{
  "n_layer": 15,
  "d_model": 640,
  "n_head": 5,
  "n_kv_head": 1,
  "head_dim": 128,
  "d_mlp": 1728,
  "vocab_size": 50257,
  "activation": "swiglu",
  "norm": "rmsnorm",
  "norm_place": "pre",
  "norm_eps": 1e-05,
  "positions": "rope",
  "rope_base": 15800.0,
  "rope_fraction": 1.0,
  "qk_norm": true,
  "attn_scale": 0.0884,
  "bias": "none",
  "tie_embeddings": false,
  "parallel_block": false,
  "init": "uniform",
  "init_std_qkv": 0.016,
  "init_std_o": 0.0,
  "init_std_up": 0.016,
  "init_std_down": 0.0,
  "optimizer": "cautious_adamw",
  "lr": 0.000528,
  "beta1": 0.95,
  "beta2": 0.95,
  "weight_decay": 0.0,
  "lr_head": 0.00694,
  "warmup_steps": 266,
  "schedule": "wsd",
  "decay_fraction": 1.0,
  "decay_shape": "cos",
  "final_lr_fraction": 0.0,
  "batch_tokens": 131072,
  "seq_len": 1024,
  "doc_mask": true,
  "z_loss": 0.0001,
  "train_tokens": 773700000,
  "steps": 5903,
  "dataset": "wikipedia_en"
}
MLP neurons of a small language model. Each row is named by its layer, matrix (gate and up: input weights) and neuron, and shows model dimensions 0-127. Each number is 128 + 24 x the weight over its row's rms, rounded and kept within 0 to 255. A neuron's up and down rows have the sign that makes its largest values positive.
Before each neuron's rows, "fires on" lists the tokens most often at its 100 highest values on Wikipedia text that the model never trained on; "fires after" lists the tokens most often just before its 100 highest values on Wikipedia text that the model never trained on.

fires on: " |", " "
fires after: " ", " |"
L8.gate855 [188 139 161 100 128 149 144 129 171 139  95 139 143 127 148 129 102 145 164 165 128  95 106  94 121 113 105 112 165 147 144 112 120 158 149 138 130 151 118 123 126 125  87 161 118 153  93  83 136  80 103 112 118  79 113 115 154 162 127 160 126 122  96 111 116 155 159 156 134  82 106  84 123  88 168  84 119 124  95 175 100 136  85 123 124  96 163 112  99 166 100  96 120 169 161 149 149 116 138 142  94  97 162 139 107 134 132 122 140 119 141 116 119 101  88 138 107 152 119 143 111 115 113 100 111 110 106 129]
L8.up855 [156 126 124 152  96 134 174 153 124 160  92 168  94 154 140 148  84 144 153 138  72 118 105 155 143 138 139 139 134 164 142 141 128 132 104 135 162 101 129 101 165 140 115 116 152 110 169 158  90  87 141 138 111  89 138 149 126  93 142 116  98 161 115 121  93 153 109 151 119 105 109 165 163 132 130 142  98 110 130 124  52 144 139 126 126 136 152 157 107 158 134 103 110 106 105 136 125 113 147 169 162 157 165 137 159 126 134 102 106  93 122 112  93 130  69  93 135 136 131 151  88 146 148 123 127 125 155  45]

fires on: " of", " the", " most", " or"
fires after: " one", " of", " the"
L8.gate1178 [157 151 100 121 135 116 120 107  99 123  97  91 100 140 113 147 131 150 107 136 133 148  92 167 142 103 127 158 148 148 116 138 133 112 137 133 136 140 118 161 151 101 104 105 126 118 119 118 119 147 108 125 103 114 148  84 128 168 159 155 113 166 118 124 104 141 167 143 132 183 108 137 117  78 123 103 165 146 132 155 102 118 106 141 109 109 158 126  91 141 136 122  92 107 132 152  93 109 120 160 137 147 108 149 116 158 131 169  72 142 135  99 139  91  94 107 147 124 164 149 154 139 129 143 140 139 153 107]
L8.up1178 [158 117 102 140 104 161 188 108 132 154 118 121 148 168 113  93 160 144 142 111  94 137 125  97 121 107 134 129 121 135 162 108 112 126  94 155 170 126 173 147 139 117 149 106 176 107  99  88 121 164  76 126 101 124 106 163 121 139 119 123 143  86 129 123 146  81 155 108  76 115 136 119  97 160 138 106 140 174 136 112 120  87 116  85 116 153  94  86  98 115 107 130 126 151 131 127 132 147 126 168 139  96 140 116 111 154 157 106 117 163 118 103 122 168 112 142 113  97 132 100 118 113  98 101 149  88 121 100]

fires on: "\n", "=="
fires after: "\n", ":", "s:"
L8.gate786 [112 118 123 135 103 153 148  97  99 152  97 154 105 155 137 147 131 216 100 110 120 109 132 148 171 132 141 136 126 142 109  65 135 110 120 133 105 152 116 106 141 165 129 164 163 122 129 152 142 146 143 163 122 150  99 138  60 107  86 149 139 107 135 121  80  71 131 116 107 112 135 144 147 137 127 151 143 156  89 100 129 134 142 130 142 180  83 121 154 159 119 169 111 153 132 130  61 132  75 124 211 111 132  87 130 123 102 124 131 118 126 106 120 142 125 110 121 114 154 148 101 167 138 144 137 133 106 119]
L8.up786 [119 111 120 124 109 126 100 101 112 144 147 109 117 108 150 132 100 168 133 127 157  86 101 151  78 121 104 103 122 141 107  95 153 100  82 128 184 131 107 159 157 124  96 143 138 133 108 140 143 159 160 131 138 114 122 115 134 105 139 129 109 172 161 108 114  87 177  99  83  89  87 164 130  93 130 127 117 147 153 157 130 139 114 151 126 119  44  97  94  97 132 110  68  99 114 129 126 136 131 167 143 124 135 170 137 115 112 154 149 147 139 170 119  99  89 159 112 139 159 164  95 125 126 172 115 103 121 137]

fires on: "\n", " on", " a"
fires after: "\n", " work", " working"
L10.gate721 [120 153 105 111  95 147  98 116 155 110 143 117  95 138 108  87 103 116  82 128 131  85 105 115 126 113 103 113 175 150  98 140 131 128 121  96 172 102 108 143 138 167 155 140 137 180 137 122 150 120 115 144 107 135 112 156 145 143  85 127 131 135 126 148 110  87 132 137 152 116 179  93 130 132  97 145 117 140 112 139 144 103 112  87 138 146  97 129 121 117  94 123  94 119  94 149  92  93  92 140 112  97  91 161 181 160  94 152 133 164  86 131  93 123 102 123 153 123 102 116 167  87 146 127 120 133 152 105]
L10.up721 [112 161 151 149 122 166 158 146 109 104 142 145  86 136 113 119 143 142  87 147 135 106 113 124 123 142  98 104 163 169 159 182 112 122 144 104 103 116 128 137 131 178 142 130 126 150 106 107 149 129 101 146 106 129  82 138 128 137 124 156 150 158 138 131  86 145 121  98 121 112 133 150 152 122 102 145 139 118 164 120 139 137 132 119 110 140 104 105 116 118 122 131 123 166  87 125 111  91  94 127 124 122  68 124 130 160 120 177 146 113 129 107 115 164 126 157 159 111  91 150 118 114 133 155 154 125 146 145]

fires on: "\n"
fires after: " ==", "==", "===", "s==", "\n", " ==="
L8.gate444 [141 141 141 153 138  86 107 141 137 123 146 163  98 140 167 121 142 125  91 148 134 116 129 135 131 128 129 146 127 129 135 158 180 131 144 126 100 164 138 130 101 145 115 133  98 159  61 158 168 132 114 124 104 130 142 146 140 126 119 136 113 120 134 133 126 157 172 111 159 105 142 144 147 106 112 187 106 152 162 123 160 175 113 108 132 143 112 123  90 118  85 116 111 126 118 152  87 173 128  92 136 118 117 120 111 127  61 152 105 108 128 117 103 102 117 138 133 138 124 116 106 149 144 126 149 111 107 128]
L8.up444 [115 125  91 147 109  96 185 110 157 122 101 164 107 159 131 161 140 160 157 122  82 175 128 110 126 181 141  97 143  93 101 168 117  76 151 121 105 133 136 142 118  89 139 130 143  97 142  77 135 100 101 115 162 146 163 117  90 122 150 121 173 172 137 180 110  94 130 179 116 106 151 130  77 140 143 135 121 134 127 177 138  98 138  82 150 123 162 103 136 136 122 143 122 115 138  73 150 151 191 141 151  97 155 136 150 138 165 124 100 120 158 162 170 113 154  99 158 134 113  65 124 121 132 147 145 159 107  94]

fires on: " the", " this"
fires after: " of", " the", " for", " in"
L10.gate1190 [153 133 157  93 141 115 107 118 112 119 124 136 102 165 124 148 114 129 146 134 111 182 103 126 158 132 100 102  84  96 153 146 148 105 154 142 140 156 111 126 127 123 104  83  75 154 114 151 139  99 151  94 110 119 130 101  98 142 151 116  98 108 116 121 127 127 106 106  86 108  93  96  88 129 132 116 147 138 160 151 135 126 124 176 114 113  99 100 160 169 126 120 120 136 130 115  76 128  99 144 107 117 118 106 166 160 143 115  94 141 165 131 123  97  98 182 150  90  94 124 131 103 113 175  93 178 132 107]
L10.up1190 [150 165 149 154 148 151 166 120 120  91 152 137 144 143 107  94 136 129 130 137 115 117 112 113 175 164 168 126 143 129 109 105 152 135 120 120 122  88 129 152 127  75 148 118  89 141 119 126 122 122  83 142 108  94 110  81 113 137 131 122 183 173 126 129 146 163 125 115 141 149 168 166 100 140 128 159 165 109 150 116 155 127 145 109 117 122 154 136 125  85 124 110 151 121 129  86 111 108  99 139 111 156 116 136 121 142 103 131  92  93 126 131 136 127 107 111 126 131  88 136 115 111 140 159  96 120 144 131]

fires on: "\n", " the", " its"
fires after: "\n", " at", " on", " the"
L10.gate236 [131 131  94 108 164 136  91 110 128 150 124 109 108 155  95 103 136 127 150 119 138 164 125 145 169 107 138 158 149 146 139  73 133 119 118 131 119 131 101 146 129 165 158 123 106 157 159  75 130 117 147 132 114  98 136  77  47 167 143 145 153 120 144 143  98 103 131 106 121 147 137 107 136 157 132  98 118 134 142 157  97 102 139 147  91  98  96  85 111 156 123 150 119 102 122  77 123 136  86 153 117 140 139 102 107 175 116 171 132  94 156 144 138 126 108 185 140 141 110 169 140  76  85 169 129 130 101 168]
L10.up236 [135 120 136 121 153  75 133 104 153  91 121 135 131 118 156 106 144 153 140 133  99 182  67 127 134 154 143 122 139 107 147  90 159 130 108 164 139 143 125 111 145 121 135 112 134 105 130 112 122 147 125 149 159 122 138 121 145 160 160 178 136 150 139 118 105 104 108  92 102 126 177 118 111 110  82 103 183 153 152 165 127 116 100 139 130 122 133  87 126 101 151 154 163  85 143 149 129 148  79 157 129 122  97 147 136 126 129 139 132 154 120 142 148 115 166 158 106 130 149 134 122 154 140 149 119 157 122 108]

fires on: " the", " and"
fires after: " and", " to", " by"
L10.gate1522 [112 141  93 116 113 174 102 100 107 118 125 139 155 115 128 128 125 131 156 130 192 152 144 149 138 113 136 117 118 116 105 142 189 121 136 101 102 114 132 105 131 133  82 145 109 106  99 119 114 160  92 104 116 108 121 120 139  84 128 173 105 151 161 162 129 164  97 166 102 145 114 164 103 117 152 130 137  92 107 131 150  92 144  90 127 120 128 168 142  63 148 104 101 157 118 117 115 180 110 158 104 130 127 161 148  99 114 136 141  95 124 138 104 128 126  97 150 120 137 162 148 170 169 130 177 107 132  81]
L10.up1522 [137  91  93 128 164 151  90 150 148 155 120  96 151 174  72 146 128 134  84 178 105 106 108 108 146 137 160 147 142 149 136 116 131 100 179 127 130 125 139 137 128 138 169 140 154 112 100 136 158 131 123  92 121 171 102 122 111 134 104 157 106 149 113 116 148 121  65 150  90 129 180 113 141 107 125 121 141  98 115 121 133  73 126 102 133 163 133 121 126 103 120 159  88 140 114 117 111 119 179 135 146 123 125 176 114 130 102 159 146 146 166 147 145 162 143 109 141 119 117 109 137 138 127 141 113 104 121 140]

fires on: "\n", " his", " first", "|"
fires after: "\n", "==History==", " ==", " made", " career==", "=="
L10.gate171 [143 169 137 166 115 132 149 106 154  79 135 173  88 193 181 112 114 142 122 159 158 145 112 111 112 120 103 144 157 143 113 102 150 138 172 125 132 148 126 128 153 114  86 139 138 152 131 124 116 116 103 130 155 125 146 149 109 138 142 119 136 153 130 155 111 125 148 161 128 134 159 133 102 109  73 114 102 115 159 131  87 141 140 114 122 138 137 132 119 177 121 152 138  88 148 164  95 146 116 112 144 137 133  58 127 116 135 125 163 129 124 147 153 109 124 138 169 113 120 169 125 137 123 125 138 129 122 104]
L10.up171 [148 111 171 114 132 134 125 134  98 146 149 132 135 116 138 106 138 115  84 110 134  77  97 136 125  84 152 126 130 124 112  67 122 114 110 139 147 174 127 113 114 124 105 137 149  78 135 180 121 178 133 143 112 168 115 174 101 176 129 123 140  97 147  95 112 158 165 104 124 138 147 110 158 146  98 119 136 116 177  95 122 147 122 114 127 125 118 107 140 148 134 159 113 126 153 140 115  98 137 147 112 165 114 132 140 112 131 135 100 105 144 161  83 112 142 132 109  93 145 156  83 115 156 124 139 130 156 139]

fires on: " a", " A", " the", "\n"
fires after: " is", " was", " has", ")"
L10.gate1185 [178 140 123 144 118 125 146 131 123 157 153 180  85 146 150 114 121 122 121 100 180 132 141 154 159 141 124 125 109 126 147 183 112 130 155 141 132 145 145 101 145 148 133  74  98 141 104  96 131 166 106 123 141  79 163 145 130  91 133 116 124 150 107 119 127 136 109 141 157 108 187 130  71 111 119 126 127 108 140 137 120 137 160 118 135 158 147 183  98 179  93 121 103  82 102 140 110 129 109 145 139 142 122 113 116 118  98 141 135 149 107  96 110 137 133 106 118  83 120 157 166 121  94 144 123 149  94  89]
L10.up1185 [108 139 104 116 144 110 135 133 120 150  97  96 145 157  92 120 137 150 125 113 107 137 118 141 128  94 188 128 150 183 119 133 103  94 182  87 149 159 108 157 112 126 105 152 142 114 124 133  92  94  96 116 114 136 115 159 146 144 154 216 131  79 144 108 111 119 118  89 112 109 142 104 163 153 125 151  98 127 151 117 143 168 132 107 135 133 130  85 108 106 145 146 126 122  90 152 147 133 108 172  99 117 170 134 151 158 144  97 139  92 154 181 127  96  94 198 153 131  86 120 136 140 140 138 135  95  89 142]

fires on: " the", " that", " end", " but", " same"
fires after: " at", " the", " At", " to"
L8.gate1484 [130 146 186 123 124 144 163 120  82 120 138 164  82  95 173 157 123 118 121 112 167 103 137 139 185 106 117 142 134 110 101 130 110 110 129 162 125 135 166 163 155 162 135 129 137 123 156 119 129 143 138 149 150  90 142  91 115 122 105 121 125  88 156 157 119 137 147 162 146 155  88 132 117 119 136 125 153 108 112 123 142 115 137 106 151 104 140 130 150 119 136 119  96 108 133 111 158 130  74 121 140 145 132 142 135 158 116 121 120 137 164 160 112 157 142 184 152 139 113 158 108 165 141 128 144 137 138 145]
L8.up1484 [144 134 112 137 147 131 126 141 136 138 122 154 186 142 130 135 170 198 147 148 102 122 142  98 131 120 181 113 157 113 126 106 138 158 114 162 143 101 135 120  96 146 141 130 163 108 129 143 158 150 158 171 131 129 131 119  96 139  72 109 106 106 134 140 122 124 101 124 119 123 148  62 136 162  96 164 130 126 109 148 188 148 127 120 152 123 106 154 130 122 137 161 118 103 120 127 136 126 133 124 141 133 127 181 127 137 132 126 124 121 118 139  90 120 164 142 132 102 144 171 115 124 125 144 143 108 135 123]

fires on: " the", " early"
fires after: " in", " of", " the", " during"
L10.gate359 [134 125 127 132 138  99 133 113  94  78 113  95 101  69 143 146  87 117 115  92 122 143 151 123 138 130  99 150 152 123 124 141 140 167 159 135 134 104 114 152 125 150 124 137 153 177 114 122 163  77  97  94 146 102 147 107 136 133  73  99  90 117 124 134 184 148 153 139 123 133 101 119 122 159  98 100 148 168 117 151 162 134 137  98 114 107 131 103 141 142  84 149 148 114 126 138 103 126 136 132 120 135  86 116 133  88 105 129  95 149  79 134 136  98  65 112 148 110 104 126 143 157 162 144 155 103 143 114]
L10.up359 [110  88 121 122 104  91 190 123 130 139 118 131 129 115 127 139  93 142 157 100 151 147 147 100 117 130 104 108 102 118 171 128 124 127 141 149 134 115 131 159  95 163 108 123 123 150 131  92 151 109  89 122 104 103 101 108 127  91 136 118 130 137 148 110 178 144 152 124 142 132 164 119 141 171 110 143 127 149 120 144 131 116 104  80 109 105 127 114 161 137  96 165 136 166 162 167 119 131  91 139 158 148 126 112 100 132 124 169 105 138 117 121 121 168  90 163 108  78  99 127 120 164 143 112 143 126 152 117]

fires on: "\n"
fires after: "\n", " =", "===", "===="
L10.gate1525 [136 139 122 118 101 100 125 156 132 132 127 126 101 132 123 104 115 107  86 137 144  95 148 114 144 132 158 158 127 119 134 110 148 170 129 118 133 120 149 102 105 150 134 151 161 124 128 138 130 109 103 138 148 107 123 138 119 129 120 113 145 111 140 132 138 111 174 156 105 103 199 116  96 119  78 167 135 166 140 129 130 108 135 112 149 154 154 190 130 153 128 160 103  75 152 168  96 132  85 156 116 138 114 133 108 121 128 159  99 163 155 140 120 111 133 124 120 133 159 164  94 109 177 118 121 134 163 107]
L10.up1525 [133 162 140 116 101 109 144 159 143 122 150 114  98 158  74 102 155 138 171 151 136 175 131 130 145 175 119 140 125 136 166 140 127  82  91 167 105 148 161  76 119 135 130  86 166 109 170 141  93 127  96 103 175 101 116 128 173 141 149  81 118 168  95 126 127 111 117 152  84 132 136 137 108 131 139  89 143 136 163 110 125  97 145 128 142 149 110 123 144 167 147 118 120 142 134 120  83  88 116 109 142  73 113 112 152 162 146  84 113 116 101 113 157 146 104 117 191  92 112 133 135 148 143 158  97 147 132 110]

fires on: "\n", " located"
fires after: "\n", " was"
L10.gate1690 [131 197 115 147 164 165 111 145 132 148 158 129 112 140 133  52 133 147 122 101 120  92 135 114 128 151 147  98 107 139 171 125 128 127 165 175 156 148 123  98  89 111 117 160 169 141  70 125 144 145 133 144 135 101 137 114  99 148 136 138 144 161 158  98 119 148 156 141 102  91 137  96 116 135 150 140 122 116 157 135 140 156 140 108 128 158 134 126 114  97 114 141  95 139 164 152 134 102 101 166 145  98 127  94 115 128 108 113  81 123 117  85 100  97 127 112 133 138 109 142 137  98 150 126 148 122 123 151]
L10.up1690 [ 92 134 196 118 113 133 156 100 100 128  84  88 108 146 140 115 127 108 150 131 123 147 100 155 170 129 151 138 139 181 103  84 130 108 128 126 104 102 141 150 169 161 121 134 102 145 118 145  97  86  97 135 155 147  84 135 123 152 134 146 158 113 149 112 148  92 120 101  78 114  82 148 158  93 136 137  98  96 145 105 104 185 118 104 152 103 163 133 152 101 106 149 127 113 126 116 132 124  85 140 160 103 143 152 121  84 131  96 154  94 159 128 111  98 123 173 159 145 138 154 111 109 112 162 114 130 108 138]

fires on: " |"
fires after: " ", " 0", " 2", " 1", " |", " votes"
L10.gate651 [166 167  99  98 113 159 128 118 151 134  98 163 130 146 115 123 139 120 142 162  97 161 173 122 185 101 116 112 116 135 136 148 120 143 114 120 133 123 115 102 137 106 107 107 155 112 101 136  93  73 115 103 183  90 140  92 126 107 116 156 115 134 122 133 112 131 129 139 148 149 133 126 113 135 201 123 128 115 112 136  97 100 121 121 128 120 148 157 106 136 176 139 131 147 132 135 118 137 173 130 103 117 136 108 143 112 131  72 163 115 127 116 123 118 123  83 172  93 108 125 103 109 145 137 130 126 146 134]
L10.up651 [118 105 162 140 104  70 148  85 130 137 102 169 120  91 144 127 174 176 120 145  69 141 119 136 125 109 145 142 117  99 128  94 109 143 166 117 102  87  99 116  95 110 137 154 141 148 143  90 114  88 134 112 149 142 118 119 166  97 160 161 106 134 127 113 100 137 131 119 143 137 124 136 146 105 143 108 107 171 141  79 104 143 137 126 151 132 128 137 115 144 169 109 116 163 109 146 159 135 132  95 121 177 180 184 151 166 139 124 116 115 105 134 118 117 140 162 126 118 157 103 121 120 161 112 138 114 134 160]

fires on: "=", "==", "-", "\n"
fires after: "\n"
L10.gate641 [105 117 133 142  91 126 144  92 108 137 115 118  77 182 115 111 104 104 100 112  90 124 148 155 131 153 152 136 114 137  80 141  98 107 171 124 117 140 117 126 113 106  98 132 148 106 101  94 113 101  74 151 134 128 139 130 130 131 159 131 146 129 122 165  93  79 144 121 123 161 116 144 118 127 136 182 183 116  97 146 119 130 168  98 140 150 113 125 148 176 120 127 121 126 138 149  85  69 163 133 113 124  79 142 142 122 118 160 121 126 152 134 151 143 111 117 169 138 115 166 134 125  97 160 156 120 156 122]
L10.up641 [116 124 164 125 152 129 129 134 119 163 108 154 103 139 167  82 149 135 143 112 124 136 130 130 127 150 111  85 126 109 127 109  89 151 144 101 104 182  84 137 103 162 106 170 140 162  84  97 148 148 116 123 123 180 141 131 115 123 121 119 192 114 107 178 121  80 127 155 118 132 101 124 143 122 185 174 157 135 133 106 137 110 108 120 121 136 100 169 135 161 137 128 139 121 130 152 114 109 110 104 160 119  96 132 126 142 114 161 136  96 130 119 137 148 127 130 137 131 125 135 143  88 132 143 168 125 123 162]

fires on: "\n"
fires after: "\n"
L8.gate445 [147 152 112 153 109 139 177 109 117 102 151  97  67 127 157 123 101 140 110 154 130  72  81 145 145 137 139 130 152 143 154 128 170 127 141 118  56 145 148 125 132 138 126 167 121 131  91 106 132 147 143 149 134 124 134 143 105 133 137  74 124 122 180 132 127 122  97 158  99  92 163 141 111 112 171 120 130 143 120 164 137 116 172 102 185  96 135 111  90 149  89 109 140 127  98 144 118 103 104 128 126 111 126 114 120 141 113 122 143 137 158  96 145 182 131 117 144 130 132 164 180 141 153 144 170 125 116 100]
L8.up445 [158 116  80 124 177  89  91 140 142 113 106  92 146 121 130 153 126 116 123  63  93 147  92 102 114 166 128 111 101 150  94 156 102 114 115 104 149 163 158 158 144 118 117 134 128 127 133 137 147 120 144 108 164  88  95 119  46 107 132 152 117  82 168 148 119 111 150 147 115 142 104 166 113 121 158  80 135 133 129 138 121 113 148 127 178 105 114 150 106  63 109 157 160  85 113 115 151 175 123 173 158 155 125 124 115 140 156 131 171 153  90 126 136 137 153 101 122 130 105 138 143 160 132 138 130 103 131 102]

fires on: " the"
fires after: " at", " the", " in", " to", " of"
L10.gate1479 [146 104 157 127 129 123 119 136 130 114 111 171  75 129 135 116 115 155 119 163 166 161 145 100 120 146 190 107 104 124 120 116  97 110 125 110 131 121 129 127 143 141 124 108 103 107 167 106 115  79 167  98 106 130 159 125  88 130 127 125 119 121 164 152 128 125 161  84 111 113 156 137 100 102 148 142 151 122 130 206 137 110 119 110 159 104 139 126 121 172 126 105  91 131 125 127 115 115 112 110 102 124 127 174 138 116 141 111 151  91 134 120 138 149 119 114 147 126 144 139 147 120 178 146 104 176 140 111]
L10.up1479 [129 122 125 100 144  92 123 126 119 129 105 154 135 117 178 100 134 139 172 139 133 124 109 117  72 153 147 188 126 144 152  81 135  93 143 141 118  74 133 167 122 195 137 144 131 156 158 164 194 117 150 122 126 169 128 128 158 127  96 170 115  91 125 119 148 106 117 109 100 155 145  91 119 133 176 117 106 111 124  90 153 127 174 115 129 135 119 154 128 108 120 166 148 109 125 138 145 155 102 167 163 122 100 187 142 132 110 153 108 128 150  86 117 142 120 141 125 130  95 117 136  84 121 123 155 137 135 180]

fires on: " the", " |", " 8;"
fires after: " in", " to", " In", "In"
L8.gate1371 [136 119 129 141  91 135 115  69  93  84 157 153 118 160 106 151 146 169 163 127 106  98 113 113  95 115  98 115  83 146 141 168 137 148 163 123 103  99 158 130 107 148 143 137 132 133 121 101 114 141 149  96 159 126 127 115 174 126 115 115  80 121 123 118 133 130 148 105 148 142 156  96 134 123 124 110 109 126  94 126 151 148 143 133 131 126 134 114 145 133 143 137 131  89 128 129 177 131 148 126 163 135 185 112 125 140 143  92 144  95 121 140 148 102 126 132 121 110 127 129 118 131 148 145 110 165 126 105]
L8.up1371 [140 110 157  90  81 117 111 122 132 135 152 115 107 117 147 165 106 151 185 123 102 181 122 121 139  92  47 133 115 110 153 117 119 131 142  95 133 129 163 120 158 159 154  84  94 129 144 121  88 100 127 126 132  63 118 123 112 100 130 119 121 113 148 118 152 135  73 141 133 140 100 127 142 149 157 131 139 127 179 140 137  98  96 100 102 114 115 128 151 118 131 138 112  97 150 186  68 123 150 135 140 133 130 150 110 158 119 135 104 132 171 132 107 156 133 124 134  92 133 138  90  97 115 189 123 130 123 152]

fires on: " |", " the", " of", " are", " was"
fires after: " of", " there", " one", " ", " There", " 1"
L8.gate311 [162 128 106 122 104 144 136 118 125 142  92 113 112 128 113 152 145 125  95 130 117  73  88 116 166 127 141  99 128 150 114 115 120 101 158 123 121 143 133 109 122 141 109 101 164 114 137 133 132 145 111 144 144 149 125 153  74 165 115 107 134 106 130 128  90 159 133 115  90  92 167 152 107 118 133 144 176 119 115 128 169 190 109  96 203  83 136 110 110 183 133 135 137 133 144 125 181 123 142 192 160 121 112 121 107 142 133 162  68 130 126 129  46 115 151 113 136 131 113 140 118  98 132 108 132  91 132 106]
L8.up311 [132 141 114  80 108 114 119 131 129 137 116 102 138 133 128  93 168 159 134 149  98 148 126 118 147 133 157 149 100 108 145 141 121 126 162 118 105 161 108  87 110 127 186 106 133  70 135 128 160 158 148  88  89 117 130 156 136 120 107 113 113  80 143 156 112 144 128  91  97 108 165  91 152 162 161 154 147 123  95 136 165 125 121 105 148 137 129  98 159 107 120 129 164 139 129 155 133  97 116 121 156 118 152  96  94 201 110 129 142  93 109 114 142 189 120 127 154 143 105 163 114 142 103 113 158 126 124 162]

fires on: " |", " in"
fires after: " ", " votes", " Majority", " was"
L8.gate915 [141 159 143  89 144 110 139 140 154 131  80 136 122  91 111  95 126 117 143 165  53 127 168 134 133 152 103  93 116  91 123 103  87 152 125 131 153 179  78 140  84  70 124 118 118 106 108  97 106 107 165  81 108 100  82 144 131 132 133 135 172 114 139 156 138 104 109 131 134 123 144 104 123  91 117 157 151 129 111 128 117 133  97 108 140  92 141 161 143 126 170 166 159  92  80  85 136 176 112  93 147 116 125  94 140 134 154 121 114 162  83 167 120  98 116 135 176  91 110 102 132 123 107  92 157  98 108 128]
L8.up915 [112  77 171 149 124 143 138 127 132 116 122 154 135 175 114 180 122 153 113 167 106 140 101 136 110 105 122 133 133 144 104 128 115 122 154 150 108 116 126 140 149 136 145 141 195 146 128  90 149 154 149 136 112 102 102 182 128 118 108 127 118 156 128 135 136 163 158 137 128 151 130 123 102 145  81 149 119 111 119 189  68 138 110 151 160 137 145  95 148 162 109 114  95 170 118 143 121 142 160 120 103 121 125 100 148 118  81 144  85  83 145 112 140 133 129 137 143 126 118 145  95 126  90  85 141 113  93 114]

fires on: "\n"
fires after: "\n", "==", " =="
L10.gate214 [ 50 100 135 152 121 104 128 183 118 115 142 127 115 154 110 137 104 148 120 132 125 147 161 112 122 131 112 157 100 116 136 169 130 141 156 162 106 142 116  78 102 131 142 149 112 123 133 146 155 124 133 158 136  91  94 158 124  94 147 120 164 125 167 114 174 127 111 114 140 143 177 151 113 152 114 139 112 145 124  95 140 128 120 128 134 134 103 108 161 159 142 132 173 142 141 136 112 146 116 132 126 125  87  84 133 129  89 138  95 107 131 137 136 139 106 107 130 151 110 111  92 162 134 128 115 139 127 143]
L10.up214 [105 148 144 157 119  78 156 131 172 151 163 163  80 118 150 137 153 129 107 138 127 120 163 135 152 129 156 122 107 131 121 131 172 112 127 147 143 157 145 138 169 115 110 101 149 176  63 100 137 122 110 100 109 114 160 128 152 112 134 134  91  91 149 153 118  85 135 106  83 158 126 134 106 113 131 123 131 149 118 149 127 147 156 147 161 140  69 109 156 132 147 162 134 131 158 168  79 165 106 108 150  80 124 133 137 116  91  98 136  88 123 139 120 133  86 130 138 114 116 147  93 145 153 114 143 151 142  92]

fires on: " the"
fires after: " in", " on", " a", " of", " is"
L10.gate509 [123 135 143 124 126  88 140 112 114 131 166 137 146 131 137 107 126 138 149 157 136 150  96 165 138 135 135 133 130  86 154 148 124 104 157 129 152 144 118 135 116 187 120 126  64 118 115 159 105 147 115  75 168 136 167 143 155  89 155 127 138  92 113  88 145 119  94 124 129 130 129 120 135 142 121 150 147 103 157  95 106 156 145  91  83 144 145  79 143 206 109 123 129  81  76 137 184 112 109 147 139 107 126 127 146 119 129 138 125 141 141 116 131 124 102 151 121 133 156 143 121 139 154 109  93 183 151 105]
L10.up509 [122 135 119 105 114 127 153 113 104 104 126 161 137 165 161  97 106 119 137 174 115 181 170 168 107 120 131 127 134 110 162 139 141 146 115 114 155 110 136 101 101 104 121 139 116 158 130 156  85 162 103 143 131  88 178 177 128 136 175 131 122 121 129 110 109 143 119 130 177 117 159  95 158 144 133 117 139 100 123 128 119 129 141  51  90 109 127 127  97 163 120 120 128 103 121 130 137 161  96 128 136 102 118 120 174 110  90 100 115 136 152 100 158 104 131  92 149 133 100 161 107 105 130 157  63 124 104 153]